Weights of a small transformer language model.
Architecture: learned positions, tied embeddings, capped logits.
Training: a variant of Muon for these matrices, 470M tokens.
MLP neurons of a small language model. Each row is named by its layer, matrix (up: input weights) and neuron, and shows model dimensions 192-255. Each number is 128 + 24 x the weight over its row's rms, rounded and kept within 0 to 255.
After each neuron's rows, "fires in" lists the words (lower case) most often at its 100 highest values on Wikipedia text that the model never trained on; "fires on" lists the tokens most often at its 100 highest values on Wikipedia text that the model never trained on.

L5.up1507 [151 121 128 109  86 147 150 113 162 152 134 145 148  93 134 133 122  75 131 150 123 136  93 114 131 131 107 125 104 101 128 113 147 111 132  92 131 124 147 131 130  99 100 131 117 110 106 140 129 161 135 119 116  85  94 134  84 132  95  91 138 143 120 118]
fires in: "it", "she", "they"
fires on: " it", " She", " It", " she", "er", "or"

L3.up488 [173  80 113 106 146  77 159 103 124 145 119 101 137 120 146 204 101 133 129 166 115 113 121 180 156 117 154  96 104 136 118 131 141  92 113 112 161 118 109 149 134 149 102 162 143 136 133 147 105 137 122 135 116 142 130  99 106 150 143 129 142  61 176 190]
fires in: "of", "supreme", "the"
fires on: " of", " the", "oint", "re", "ep", "me"

L8.up1869 [166 122 113  98  91 125 107 125 187 152 131 150 161 113 145 145 155 159 144  94 151 112 140 124 156 141 152 152 129 152 135 141 102 127 114 126 135 167 148 133 153 135 147 111 105 110 139 191 149  93 148 142 105 132 142 148 166 100 141 148 141 118 104 130]
fires in: "of", "from", "in", "and", "for"
fires on: " of", " in", " from", " and", " for", " Sw"

L3.up656 [130 150 132 130 131 110 107 125 134 133 123 150 126 179  98 146 101 127 114 152 113 117 109 136 111 121 101 128 167 134 100 147 138 111 158 106 121 142 160  97 102  87 151 167 122 141  99 154 130 108 136 132 150 140  98  85  98 140  93 150 140  88 147 153]
fires in: "of", "united", "in"
fires on: " of", " United", " 194", " 198", " in"

L8.up1683 [138 127 109 136 156 137 122  93 144 105 128  86 102 138 132 158 161 107 185 162 126 120  97 134 117 181 145 123  74 141 178 124 154 170 149 111 100 144  94 125 123 116 141 122 121 177 120 125 111  96 137 163 116 106 140 120 114 143 118 150 127 121 140 119]
fires in: "in"
fires on: " in", " ob", "b", " B"

L8.up1587 [115 140 115 118 135  90 148 103 124 134  93 149 100 133 105  97 168 152  96  82 141 110 134 136 201  91 116 163 157  98 147  95 138 137 138 117  90 124 112 168 139 147 138 141 178 123 111 133 113 125 159 150 137 122 138  95 119 138 129 127 148 133 135 102]
fires in: "can", "to", "also", "could", "may", "should"
fires on: " can", " to", " also", " could", " may", "ould"

L5.up1053 [111 128 147 148 116 123  93 111 141 131 148 167 108 156 162  98 163 125 150 136 153  84 165 158 164 127 136 144 126 125 106 129 119 115 155 142 163 123 135 103 132 154 147 103 128 178 121 126 145 116 114 147 122 129 187  97 101 129  88 105 132 187 141  90]
fires in: "as", "and", "love", "on", "or"
fires on: " as", " and", " l", " or"

L8.up1031 [126 128 106 105 107 106 127 100 132 147 144 177 129 134 129 111  82 106 133 128 154  99 123  88  85  96 136 113 110 167 133 110 119 111 170 117  98 120  88 115  98 174  86 114  92 138 124 141 145 105 142  76  60 181 112 143  87 143 101 122 154 123 169 130]
fires in: "the", "this", "conflict"
fires on: " the", " this", " fl", " The", "fl", " T"

L8.up127 [137 119 130 114 112 147 106 117 151 123 141 134 153 129 103 151 127 101 153  98 154 120 118 151 146  97 116 111 117 113 160 102 119 115 164 146 162 121 142  99 155 138 102  77 110 120 109 135 155 151  97 125 115 124 135 158 110 142 114 136 163 142 140  93]
fires in: "at", "for", "to", "with", "and"
fires on: " for", " at", " to", " with", " and"

L3.up1620 [151 107 123 128 101 112 112  97 150 190 134 116 149 140 142 132 143 144 122 166 132 160 122 141 136 140 127 148 142 129 129 148 135 134 152 127 174  98 137 138 112  97 142 116 125 120 124 146 104 110 115 115 144 108 153 130 110 128  55 107 145 108 133  70]
fires in: "a", "his", "an", "s"
fires on: " a", " his", " an", " its", "'s"

L8.up1468 [ 93 167  66 112 155 143 122 118 143 106  91 108 177 156  92 159 146 106 146 110  97  96 124  99  91  61 152 139 186 153 143 113 115 108 123 161 131  95 141 151  98  84 134 118 176 134 133  96 105 110 151 136 158 113 141 144  94 144 137  91 127 127 151 141]
fires in: "was", "been", "were"
fires on: " was", " been", " were"

L3.up1070 [120 136 111 137 106 137 122 114 105 106 124 118 110 171 130 141 126 129 107 148 118 165 121 141 132 108 129 122 108 121 156 130 152 148 125 120 117 132 150 140 129 119 126 135 137 120 132 126 125  92 165 133 113 124 112 103 172 133 150 136  96 103 136 117]
fires in: "of", "charles", "earth", "may", "june"
fires on: " of", "les", "th", " May", "ri", " June"

L5.up1424 [144 135 100  96  67 119 133  89 138  87 143 109 147 152 139 148 126 120 174 119  85 138 115  81 130 102 135 125 143 131 153 107 146 109 139 138 138 123 170 117 107 135 160 123 133  99 131 158 106 101 128 176 102 149 119  81 133 117 141 132 167  44 151 135]
fires in: "in", "of", "the", "a", "to", "s"
fires on: " in", " of", " a", " the", " to", "en's"

L3.up1448 [171 111  89 150 129 126 132 171 154 127 128 173  89 125 110 134 139 102 157 163 126 109  87 140 128 141 127 112 132 149 108  82 101 111 135 121  92 189  95 124 119 109 125 123 144 144 117 150  96 104 132 130 172 130 129 110 135 108 108 111 107 120 164 132]
fires in: "is", "digital", "du", "double"
fires on: " is", "ig", "ou", "oc", "ra", "u"

L5.up496 [148  71  96 128 128 152 140 167  99 135  75  90 161 100 162 134 148 176 130 100 125 160 161 141 144 118 111 111  82 106 139 155 122 146  78 147 122 120 125  84 182 125 148 115 174 150 100 152 131 132 110 128 119  90 118 118 147 118 109 104 114 154  93 131]
fires in: "and", "designated"
fires on: " and", "g", "ated", "a", "av", "ri"

L8.up959 [165 134 104 101 128 143 148 135 109 149 138 108 110 179 172  81 148 121 178 130 158 115 129 140 135 123 148 152 127 176 130 117 146 151 111 128 136 140 142 100 133 151 149 126 103 153  96 137 100 128 135 142 107 130  90 143 109 131 133 159  78 142 143 137]
fires in: "in", "upon"
fires on: " in", "on", " pro", " be"

L8.up1249 [121  82 108 116  77  99 127 115  88 132 148  98 121 117 114 162 128  97 137  79  64  97 144 113 108 105 143 138 135 127 126 167 121 112 166 122 132 121  84 125 135 136 121  95 111 163 138 161 135 160 135 127  90 110 134 164 143 154 140 146 161 138 132 109]
fires in: "the", "s", "for"
fires on: " the", "'s", "ar", " r", " b", " for"

L8.up1029 [ 94 156 122 132 126 132 127 131 117 160 115 128 140 135 134  99 122 114 103 140 141 139 108  88 153 118 141 135 138 131 140 104 142  83 123 101 122 128 103 131 132 113 137 130 139 103 152  92 109 122 136 151 133  72 123 164 142 153  96 111 133 136 108  95]
fires in: "it", "there"
fires on: " It", " it", " there", " There", "ou"

L3.up143 [161 153 183 120 126 147 124 126 130 121 178 137 168 141  46 133 158 122  61 143 150 179 156 138 141 112 147  92 144 117 109 109 144 117  87 109 118 137 142 111 143 166 102 144 141 131 118 160 128 184 112 167 132 121 130 115  72 150 125 145 116  85 129 134]
fires in: "including", "as", "s", "from", "of", "with"
fires on: " including", " as", "'s", " from", "ially", " with"

L3.up239 [165 137 133  98 137 115 155 155 133 139 102 144 121 138 139 122 125 159 122  74 144 112 138  87 126 127  97 124 117 118 116 175 122 132 110 138 134  96 128  83 118 119 112 167 127 129 148 103 157  92 121 163 120 159 129 112 138 141 192 145 113  96 114 153]
fires in: "to", "from", "about", "during", "on", "between"
fires on: " to", " from", " about", " on", " during", " between"

L8.up1267 [120 143 170 126  87  94 144 147  78 136 113 154 171 105 148  87 183 112 128 111 118 121 185 162 120 105 153 137 115 126  89 138 121 125 139 138  95 117 119 107  86 142  91 106 129 155 142 160  96 155  74 109 107 110 130 112  97 137 120 127 121 126 164 110]
fires in: "the"
fires on: " the", " The", "The", "og"

L8.up381 [153  86 123 119 140 174 109 100 178  98 159 161 151 177 105  85 171 153 140 124 128 136 196 108 108 101 106 122 119  99 143 136 116 125 164 133 136 133 127 135  90 104 164 166 147 117 104  89 150 128  99 151 135 118 123 150 145 120 109 162 129 136 114 117]
fires in: "a", "s", "was", "an"
fires on: " a", " was", "en's", " an", "'s", " m"

L8.up1769 [135 141 141 122 134 168 146 128 167 144 115 158 127 142 126 130 125 113 146 107 109 105 107  80 122 152 191 110 152 140 108 165  96  93 127 134  81 119  89 143 150 132 139 135 142  95 163 105 112 131 138 130 137 143 110 126 108 116 138 144 145 126 113  89]
fires in: "the", "on"
fires on: " the", "ed", " on"

L3.up335 [136 153 130 120 135 147 127  92  97 107 113 141 133 119 135 137  99 124 163 139 134 197 104 155 173 109 123  95  85  74 103 207 119 124 141 139 147 139 109 112 155 179 139 141 146 138 110 156 137 164  99 150 173  99 141 138 105 126 106 132 124 131 132 133]
fires in: "at", "of", "graduated", "medicine", "graduating"
fires on: " at", "adu", " of", " Med"

L3.up585 [127 121 124 117 125 109 101 119 109 163 135 136 119 145 136 136  94 135 154 139  81 129 106 119 167 100 148 126 104 130 114 118 105 141  63 111  84 124 172 104  73  80 131 112 117 132  96 147  84 121 161 142 142 131 142 145 104 132 106 118 109  85 145 105]
fires in: "of", "is", "thus", "would"
fires on: " of", " is", "us", "ro", " would"

L8.up1305 [143 163 128 120 102 113 132 130  92 100 114 138 143 163 107 165 103 122 129 129 154 135 157  80  98 144 126 133 139 113 126 132 103 162 143 109 121 153 166 147 168 130 149 136 159 147  88 138 138  85 164 104 120 122 134 149  74 127 153 131 100 129 113 148]
fires in: "in", "since", "by", "the"
fires on: " in", " P", " since", " by", " the"

L3.up84 [138 150 138 146 126 103 123 106 108 104  81 127 127 151 132 143 131 124 128 130 124 101 123 127 114 100 107 128 148 147 174 116 123 146 121 124 132 122 136 129 163 105 150 135 154 148 154 176  97 138 149 131 109 139 150 119  86 112 159 125 147 157 170 127]
fires in: "however", "when", "not", "since", "by", "where"
fires on: " not", " However,", "hen", "ince", " By", "though"

L8.up1807 [121 179  92 113 101 110  68  77 146  58  84 131  82 182 165 128 146 142 110 118 136 163  98 114 130 129 139 132  76 131 106 146  82 117 118 141 136 131 169 127 104 107  87 127 148 142 155 113 117 136 124 142 118 149  89  99  93 173 109 112 110 110 159 109]
fires in: "of", "on"
fires on: " of", " on", "o"

L3.up1293 [127 122 112 125 126  97 171 105 110  99  92  78 150 100 112 108 165 114  75 183 157 130 104 155 102 107 138 149 171 120 167  95 153 141 137  95 138 121 167 188 128 163 132 111 122 114 157 108 162 174 113 151 165 140 121 111 112  92 131 138 113 100 189 106]
fires in: "the", "this", "since", "as", "when"
fires on: " The", "ince", " As", " This", "hen"

L5.up1298 [136  77 117  96 118 138 118  87 133 171 136 185 171 128 144 140  68 131 137 129 120 142 174 109 139 138 152 119 103 124  98 137 147 109 105 148 165 106 145 138 147 116 104 157 154 138 122 135 136 142 148 137 106 108 127  74 101 176 119 112 105  91 136 138]
fires in: "of", "the", "in"
fires on: " of", " the", " in", "ed"

L8.up552 [ 88 119 107 118 147 112 123  79 142 120 149  97 128 138 142 149 110 154 159 115 128  89 166 104 161 132 135 159 114 122 149 127 129 167 119 140 114 123 175 145 133 128 161 146 109 107 150 132 145 105 152 148 164 118 147 126 107 116 129  91  92 110 154 105]
fires in: "in", "of"
fires on: " in", " of", " In", " for", "In"

L5.up1258 [ 89 133 147 144 128 132 117 110 109 127 123 116 128 134  74 128 120 124 171 131 128  98 165 126 125 121 107 146 134  85 128 139 164 116  93 141 119  96 207 122 152 127 162 118 134 164  88 134 111 126  95 155 121  93 130 143 143 154 142 115 166 103 142 137]
fires in: "of", "at", "with", "shown", "while"
fires on: " of", " at", "ith", "own", " while"

L5.up700 [176 146 130 114 150 126 149  69 119 122 141  78 175 128 161 136 111 101 167 152  87 130 134 143 127 110 127 149 115 126 115 161 152 165 122 137 113 179 155 109 103 139 100 145 101 187 120 182 109 121 152 149 132 137 111 114 109  99 100  97 119  94 115 135]
fires in: "in", "to", "of", "at"
fires on: " in", " to", " of", " at"

L8.up854 [156 130 160 116  93 130 157  83 119 143  99  99 101  88 159 180 125 111 157 150 118 133 139 158 107 111 142 115  97 109 128 114 149 132 138 108 115 137 159 128  91 140 139 171 137 143 110  94 113 154  88 107  98 133 109 124  89 111 107 157 132 112 151 107]
fires in: "to", "and", "for", "of", "or", "appointed"
fires on: " to", " for", " and", " of", "or", "ointed"

L5.up1522 [152 154  98 131 160 156 119 100 137 130 119 137 151 156 122 126 116 142 149 110  99 105 126 129 145 117 130 134 115 114 176 176 141 118 137 111 100  93 155 149 127 116 151 138 152 152 144 128 152 153  86 127 149 142 128  94 110 137 139 126 108 123 121 136]
fires in: "of", "for", "to", "at"
fires on: " of", " for", " to", " at"

L8.up807 [147 148 100 151 132 112 105 118 164 136 140 113 117 123 138 124 147  99 134 149  80 120 127 108  88  57 140 133 158 145  98 138 116 124 173 126 162 105 110 108 148 130 122 125 141 130 149  87 186 161 117 104 133 124 136 129  94 106 138  80 169  84 122 101]
fires in: "the", "an"
fires on: " an", " the", " The"

L5.up817 [113 116  95 156  94 151 153 117 121 136 120 171 175  81 180 123 112  99 142 123 111 151 112 127 128  87 139 128 109 160 131 166 109 129 133 135 142 138 135 158 138 113 136  85 148 153 152 167 148 149 189 151 144 151 151 114 164 151  77  87  95 130 111 120]
fires in: "at", "from", "located", "of"
fires on: " at", " from", " located", " of"

L5.up1183 [123  93 106 119 152 126 174  94 156 152 113 125  80 134 183 174 134 156 144 134 197 161 168 116 143 138 154 106 102 117 150 169 120 118 139 137 135 118 143 103 129 147 117  94  66  91 128  98 123 158 140 131 130 161 125 115  87 123 134 120  89  91 120 140]
fires in: "for", "of", "in", "to", "musical"
fires on: " for", " of", " in", "is", "it", " to"

L5.up1847 [126 141 151 108 103  77 116 142 125 154 107 112 122 112 177 125 120 108 179 119 141 124 137 167 129 118 149  97 114 127 148 149 140 122 137 119 160 124 102  82  84 130 130 136 114 100 103 115 166 166 161 141 150 122  71 131 132  90 110 147 161 153 105 104]
fires in: "that"
fires on: " that", " it"

L5.up1503 [138 124 125 131 124 119 150 123  97 133 131 110 110 106 147  96 123 164 139 106 165 124 125 138 127  96 142 135 163 135 167 143 145 124 152 130  96  86 153  44 140 141 136 119 132 178  99 164 158 156 124 133 131 145  96 143 146 127 106 137  96 114 126  90]
fires in: "of", "attached", "with"
fires on: " of", "ac", "os", " with"

L8.up1106 [215 112 101 134 118 108 116 104 143 149 165 138 132 114 132 107 137 109 142 149 122 167 135 173 172 106  82 168 138 147  97 130 103 115 128 132 173  93 114 109 106 165 128  96 142 143 120  91 120 128 121 123 129 150 119 103 123 167 116 150 165 136 123 117]
fires in: "and", "his", "s"
fires on: " and", "er", " his", "'s", "ing"

L5.up46 [139 116 124 128 110 113 145 163 126 130 107  88 136 159 196 116 111 171 131 156 106 166 181 174 117 115 113 158 128 118 107  86 115 146 144 122 134 141 148 164 134 138 140 116 128 131 100 158 113 129 116 154 129 168  87  97 180  95 125 123 129 120 115 159]
fires in: "and", "of", "in", "for", "to", "by"
fires on: " and", " of", " in", " for", " to", " by"

L3.up1135 [ 97 140 127 145 153 161 113  88  91 107 132 116 132  61 149 135 115 136 161 156 144  90  87 135 145 131 171 166  76 117 104 156 120  85 163 169  86 115 141 119 131 126 110 157  84 132 103 149 110  98 133 156 151 127 115 112 108 144 122  96 165 140 120 124]
fires in: "after", "during", "while"
fires on: " After", "fter", "uring", " after", "am", "air"

L8.up1356 [138 134 110 144 126 141 142 138 114 112 126 154  80 216 158 110 151 119  79 114 124  88 132 102 151 166 106 112  94 108 161 146 132 134 154 130 102 105 177 128 127 160 125 157 108 113 139 121 123 103 123 160 143 132 106 143 120 131 140 118 114  96 115 146]
fires in: "of", "in", "by", "on", "for"
fires on: " in", " of", " on", " for"

L8.up1918 [118 113 117 156 105 140  92 115 136 101 112 123 179  97 113 124 160  90 142 123 124 147 126 138  96 116 156  81 102 136 111 158  96 156 140 134 109  75 171 123 135 179 115 142 126 133 134 164 127 131 127 148 128 127 143 141 128 132 141 113 151 112 132 127]
fires in: "on", "de", "of", "at", "degree"
fires on: " de", " on", " of", " Par", " On", " at"

L3.up583 [125 143  61 167 157 130 106 128 145 130 122 108 178 120 154 116 109 142 144  98  74 113  82  92 161 134 142 135  98 124 113 136 138 122 133 131 135 113 138 113 147 115 114 114 159 139 167 178 181 133 133 148 114 137 108 160 134 122 148 140 133 105 118 160]
fires in: "of", "the", "and"
fires on: " of", " the", " and"

L5.up583 [128 145 116 119 173 135  96 122 160 136 134 158 149 103 131 182 126 152 114 125 171 160 130 143 143  91 122 107 114 111 116 128 140 169 161  92 158 127 138 138 127 112 134 108 156 141 106 156 115 115 154 155 147 122 123 139 107 112 187  90 177 143 131 142]
fires in: "for", "described", "of", "to"
fires on: " for", "ed", " of", " to", "ing"

L8.up777 [152 102 132 147 171 165 130 112  96  89 118 139 161 140 137 116 114 139 109 120 173 164 102 138 111  95 106 109 105 126 133 168 182 145 135 144 135 138 133 158 119 104 148 126 153 143 121 121 118 121 133 121 165 114 130 133 123 102 145  97 129 144 144 123]
fires in: "south", "north", "to", "of", "towards", "as"
fires on: " south", " north", " to", " of", " as", " South"

L3.up898 [100 119  84 127 116 217 160 139 114 113 129 127 112 139  96 141  97 108 121 169  75 106 142 116 126 143 111 171 153  97 119 142 126 173 110 119 118 122 121 119 126  82 151  91 107 119 188 136 105 133 181 155 141 128 136 128 104 117 145 130 109 142 155 144]
fires in: "in"
fires on: " in", " In"

L5.up997 [135 136 129 112 161 122 138 147 117 121 154 174 143 133 167 137  87 132 103 108  99 125 126 135 108 106  93 100 114 100 141 130 137 115 150 131 158 150 170 128 150 163 112 156 135  96  89 147 125 110 119 207 106 152 107 109 106 126 131 105  94 136 138 123]
fires in: "of"
fires on: " of", "ed", "m"

L5.up1525 [152 119 121 105 102 111 125 136 127 137 110 150 163 143 116  92 134  52 119 156 123 105 111 120 148 105 133 131 131  91 109 147 157 110 109 152 142 162 128 129 123 117  95 185  97  91 166 133 113  91 118 115 148 103 107 126 106 136 123 147 129  95 128 153]
fires in: "where", "there", "which", "what", "though"
fires on: " where", " there", " which", "om", "at", "ough"

L8.up1205 [116  86 142 124 127  97 138 131 176 156 120  99 102 190 104 106 146 119 139 119 103 117  87 117 162  98 171 142 115 141 144 174 131 134 121 163 146 169 166 126 139 112 112 132 144 151 141 138 114 129 132 148 169 148 123 126 112  84 158 156 171 125 146 160]
fires in: "on", "olympic"
fires on: " on", " O", "On", " On", " d"

L3.up1536 [141 155 123  89 147 156 119 151  96 131  97 182 158 133 144 155 141 142 147 148 105  61 161  83 134 124 142 156 162 136 110 107 149 113 107 143 125 128 114  83 128 107 119 100 153 108 155 106 115 170  83 112 144 116 154 155 100 139 176 189 144 135 171 197]
fires in: "for", "on", "force", "format", "championships"
fires on: " For", " for", "our", " on"

L5.up134 [124 152 150  96 118 149 141 162 129  89 157 136 133 157 110 129 119 138 114 138 109 109 150 100  95 125 127 142 145 120 135 108 146 152 143 136  96 112 135 166 148 149 152 138 206 128 141 152 190 131 138 113 130 145 116 115  72 142 141 130 157  99 121 103]
fires in: "the", "his", "constantine"
fires on: "st", " the", " The", " his", "n", "reg"

L3.up865 [160 164 173 130 135 181 121 125  94 147 137 143 123 124 185  99 113  94 118 142 146  95 153 153  94 134 133 109 142 157 172 126 196 141 163 154 130 106 148 133  94 101 129 141 181 110 100 147  90 123 117 120 122 144 154 189 113 140 139 115 151  97  93 122]
fires in: "as", "when", "who", "also", "no", "although"
fires on: " as", " when", " who", " also", " No.", "though"

L3.up1124 [119 135 138 112 100 194  89 134 108 125  88 121 113 123 130 126 122 129  80 134 158  79 100 147 121 156 154  82 172 131 107 116 167 123 139  99 136 139 197 137  95 139 112 118  99 143 137 112 167 110 137 147 117 141  69  92 125 149 135 140 179 125 119 121]
fires in: "season", "years", "year", "this"
fires on: " season", " year", " years", "is", "ings", " tim"

L3.up1117 [117 124 144 150 155 101 129  85 143 154 135 163 136 142 148 126 121  98 144 127 131 107  93 131 109 123 166 121  90 156 133 115 158 134 117 146 137 146 155  96 116 110 149  93 108 112 108 149 149 131 127 109 179 147 134  94 107 141 104 100 117 121 144 117]
fires in: "after", "since", "until", "to", "the"
fires on: " after", "f", " After", " since"

L8.up331 [118 139 120  93 103 174 159 173  99  85 131 171 132 136 144  97 122 143 152 146 105  95 156 134 169 175 117 134 150 135 112 148 141 119 150 164 117 109 139 167 120  99 145 168 124 178 102  83 129  92 152  64 129 112  96 128 131 132 144 154 144 129 130 123]
fires in: "his", "her", "succeeded", "he", "died"
fires on: " his", " His", "is", " S", " her", " He"

L8.up778 [ 97 157 140 116 127 136 125 120 113 138  99 154 103 138 164 166  91 147 190 127 172 118 139 151 119 105 122 125 120  89 117 131 140 151 152 112 130 135 137 152 134 153 172 140  99 150 122 172 114  98 124 129 129 130 142  98 129 149 142 125 169 107 143 126]
fires in: "in", "at", "against", "of", "to", "within"
fires on: " at", " in", " against", " of", " to", " within"

L3.up1770 [124  75 123 126 143 127 151 178 100  88 124 157 135 117 130 120 129 117 141 118 122 126 121 152 145 122 187 123 148 161 170 112 158 111 145 176 128 142 128 160  76 118 173 181 120  97 153 157  90 131 149 167 149 105 151 132 189 135 145  84  85 145 161 120]
fires in: "had", "did", "served", "could"
fires on: " had", " did", " could", " served"

L5.up213 [168 162 111  87 170  90 121 111 152 119 133 159 143  91 140 156  96 118 100 136 101 137 111 101 132 140 142 145 100 128 153 189 177  93 183  90 124 114  77  95 109 125 156 130 156 151 129 145 117  82 122 152 146 109 125 132 128 167 109 114 116 106 146 148]
fires in: "in", "as", "by"
fires on: " in", " as", "ed", " by"

L3.up1561 [151 108 150 101 142 168 114 108 139 127  98 103 121  95 135 135 142  95  93 142 158 127 159 139 118 152 141 149  92 118 102 162 118 166 194 118 145 108 166 151 118 149 131 105  83 149 174 107 136 132 148 110 109 125 138 149  97 162 150  85 141  60 107 117]
fires in: "county", "president", "no", "presidential", "minister", "count"
fires on: " Count", "resident", " No.", " President", " offic", " count"

L8.up1212 [142 154 108 110  85 130 161 178 148 138 159 137 162 126 151 173 136 135 126 101 130 183 148 100 114 127 114 147 115  95 136 121 128 167 113 115 132 143 134 135  55 163  87 120 146  95 119  87 186 161 130 112  51  93 136 127 133  60 159 131 137 137 137 100]
fires in: "which", "and", "that", "of", "effects"
fires on: " which", " and", " that", "ing", "s", " of"

L8.up407 [173 157  95 121 126  93 124 130 136 125 140 120  99 158 112 132 130 132 108 159 117 116 108 124 132 124 106 156 147 125 103 141 151 124 125 122 160 119 155 111 115 183 113 126 132 158 137 124 126 128 101 141 145  85 127 108 185 118 151 153 110 127 186 103]
fires in: "as"
fires on: " as", " As", " ass", "s", "ar"